config = dict(
    n_kv_head=8,
    norm_eps=1e-05,
    attn_scale=0.125,
    init_std_o=0.00631,
    lr_head=0.00591,
    warmup_steps=200,
    decay_shape='linear',
    train_tokens=435200000,
    steps=6641,
    dataset='wikipedia_en',
)
MLP neurons of a small language model. Each row is named by its layer, matrix (up: input weights) and neuron, and shows model dimensions 48-303. Each number is 128 + 24 x the weight over its row's rms, rounded and kept within 0 to 255. Numbers have three digits each.
After each neuron's rows, "fires in" lists the words (lower case) most often at its 100 highest values on Wikipedia text that the model never trained on.

L5.up334:127148129116143138118129131147136124130145120152105165142103137101108157163123174139131137103110159131145124098128097167097131117137125143134202161154136172127115161122109146095158133143132123146122129171101137162111144126121121108154159159125157176132125108149153175147088069134147114125155140164148140160151107168120146141127138151078137169127115115127137136142151134102121091147131093068114116088129105129151171137080096118147142133073123163115131098121149093135193154150150174147121139143113124086096112117164103128117101086153103139143116106128151097151131126149122148138131123106109140110096118104150135104088119097161121115123171128097116107153093159137121112154096100120143168140110071164129144162128161091090110116158104089132140130150140131129109140126152130
fires in: "when", "where", "so"

L5.up1851:177125125140120115117151094146126105120157147128158172140117125149148139109156131132137136137110115101130169097097157135133091151122138137116113114077083121155144142110147151167146140086137085150078143118136080176121101148156136129144099095169104106127125113161089121126130078110160124104142124119143117098116136147135135136116116111142132099103107075125076103116107113136120123096149098128103094121112119110114157147180103157148158149093105142131144117126174150127110125111150101146125092130101156092150140134099137113096142153121121080085094161080131143131122124133116107169129112106160106122134116122136079141119137111177104109127154101169104123141075129131118141109118109129157152078183101139136094156137134123134090174140110162101104116122088133142168099168123142
fires in: "on", "born", "an", "just", "l"

L6.up1095:125138128133129095125152110092165156090136120131142127090102165106149086136174138113113090081134126132137125122138105119161137128132079111129174158121166156189130156088147134121140161131152121124108148127136145116140154159115124147098130093104137099134139134141128112114168117111158076106154124116111141095113131113140176145118147127134159096123138065141126168120108146178106103108089152101130139073140145145097171155126083114088126120104124136074179120132094169100155093123164146170149107155120099072114144151157113157121114121183121155106143105122164130135153129139108108123131110145128114102117127091118104079121110153192135156119135171119135123103146166075119184139151136128127128138121116104124089124145130134143131105105134104099150144126157104110181130118155167
fires in: "al", "no", "film", "documentary", "s", "news"

L5.up684:129131063147148124096124160109121139182112126106143113124132117144131124157127126135143186166116123137149129156175131121135149076129100116133118122133155137124114123138155150143095145080114126108117141142096131087111104194160144077132125115119120144119145132121123154104124141095116134128131141138160130124114145149144132059149142105138136111097147152134104151135117122112067103075150124114127115116153127132119156119140146114134156128115098152115154176143153117109084138143120142120127087095104105119174109129180162080120155143138078146125127169114107168102114129122124181154155129146133110110106145131121113149175123171104114150135192114124098104120117100109114161136126113111115153101125138122118101121113141143123107124128103162110116095092156149080124090091110183
fires in: "no", "noddy", "have"

L5.up624:140149129119128130121135138125191075101113116139143114122181064127102129139116132133148148104123148131122133128125099170153144096115143095096185108128153130121074139140163103129143092066156133151150147115084200148133132137129098105107158146101124147157118133109090140105144146143141109107166108153136146170144129152141121117097100166150120082116102153120102142136083093186137112158105125100124148111138131122172131102085135093149134140125123129115179128145128147126109163131125171136188102131119186152141115105124129107121111128127161134157133109123151124135130105143084158149106125128149153125098112139111078123151134154113122119092112092116142104166168088138149076108110098161156127132106163115075113147133078098129097104100162137137100108104110143087124148113138144
fires in: "year", "years", "season", "university"

L6.up1912:103176142165116118158135126094096121156130062126105121114126118107095151153108100133127147145165125145179135111151133090110119147127104098084158079130107145118127099129159155166143137112137098138130109120130102113135102125135110129161110119161164099165136172147148138096076140156114216089087151160121120098139137137090110138127105153148121135182147083110113130143120118118117124116146098129149100134146141158116099166080171138142132118111142133141118107153162081162145108177167120140124142126124103143144142107099165108124089109082117132142097142115141135122158136072150147167164114144130105148139146135108135136123142126169155121138129112132143096091157139120094169136085154135146122103146126147153149095133140129088075112097114151109092151151104151110088096133091182
fires in: "on"

L6.up1769:143140143153093102141170198156104141156106112121113131136154152125118196138156140123108105108133105111141122163153147167129154145196092116122150117134133124161128108109112114129136153145130147098108127105141113118124107112141119139099146086154149136140176147088109130149140114101131169113110154120128143095111121160135141138105111130085135116102101086129179164078159054143141123138156130149156128141135107120142147136175157120111106115096116104127182139108153068174150171135159132089113129104116130169175119130079134116096095132142124088149135070143137159101116120158131131107139100147108132124141121127131115105158113169116100119127155119148145127094143114144120152149147123138096137087125143120128142145105120089104126152112089127124153148132129162116108116144125128
fires in: "on"

L6.up1569:135127104145110128126129143136133081121128116193108101173092131115124126142169125084166152126099149069165137142097081101155096080119142136135127154126134141161098110101128147128147099137121104119125089116150167113138115096110109148109155153105104116139102136167141115098101149085123145156120160139132139140137150169153141138145162143113165173095107145120129127148156086132059169121113116107134117134128137119140151153121122114109174136149111128130131074105150111131137152132133120152186160132133064160097139108124151126109125166112132075122134131127117118108093097143129151151102076138154182109155142140147133140133140098117161139126131112138092076144113116114150118147116117127144140096157130129100125140154150101143154130097138095105132133125146145112092119139161145
fires in: "had", "has", "have", "having"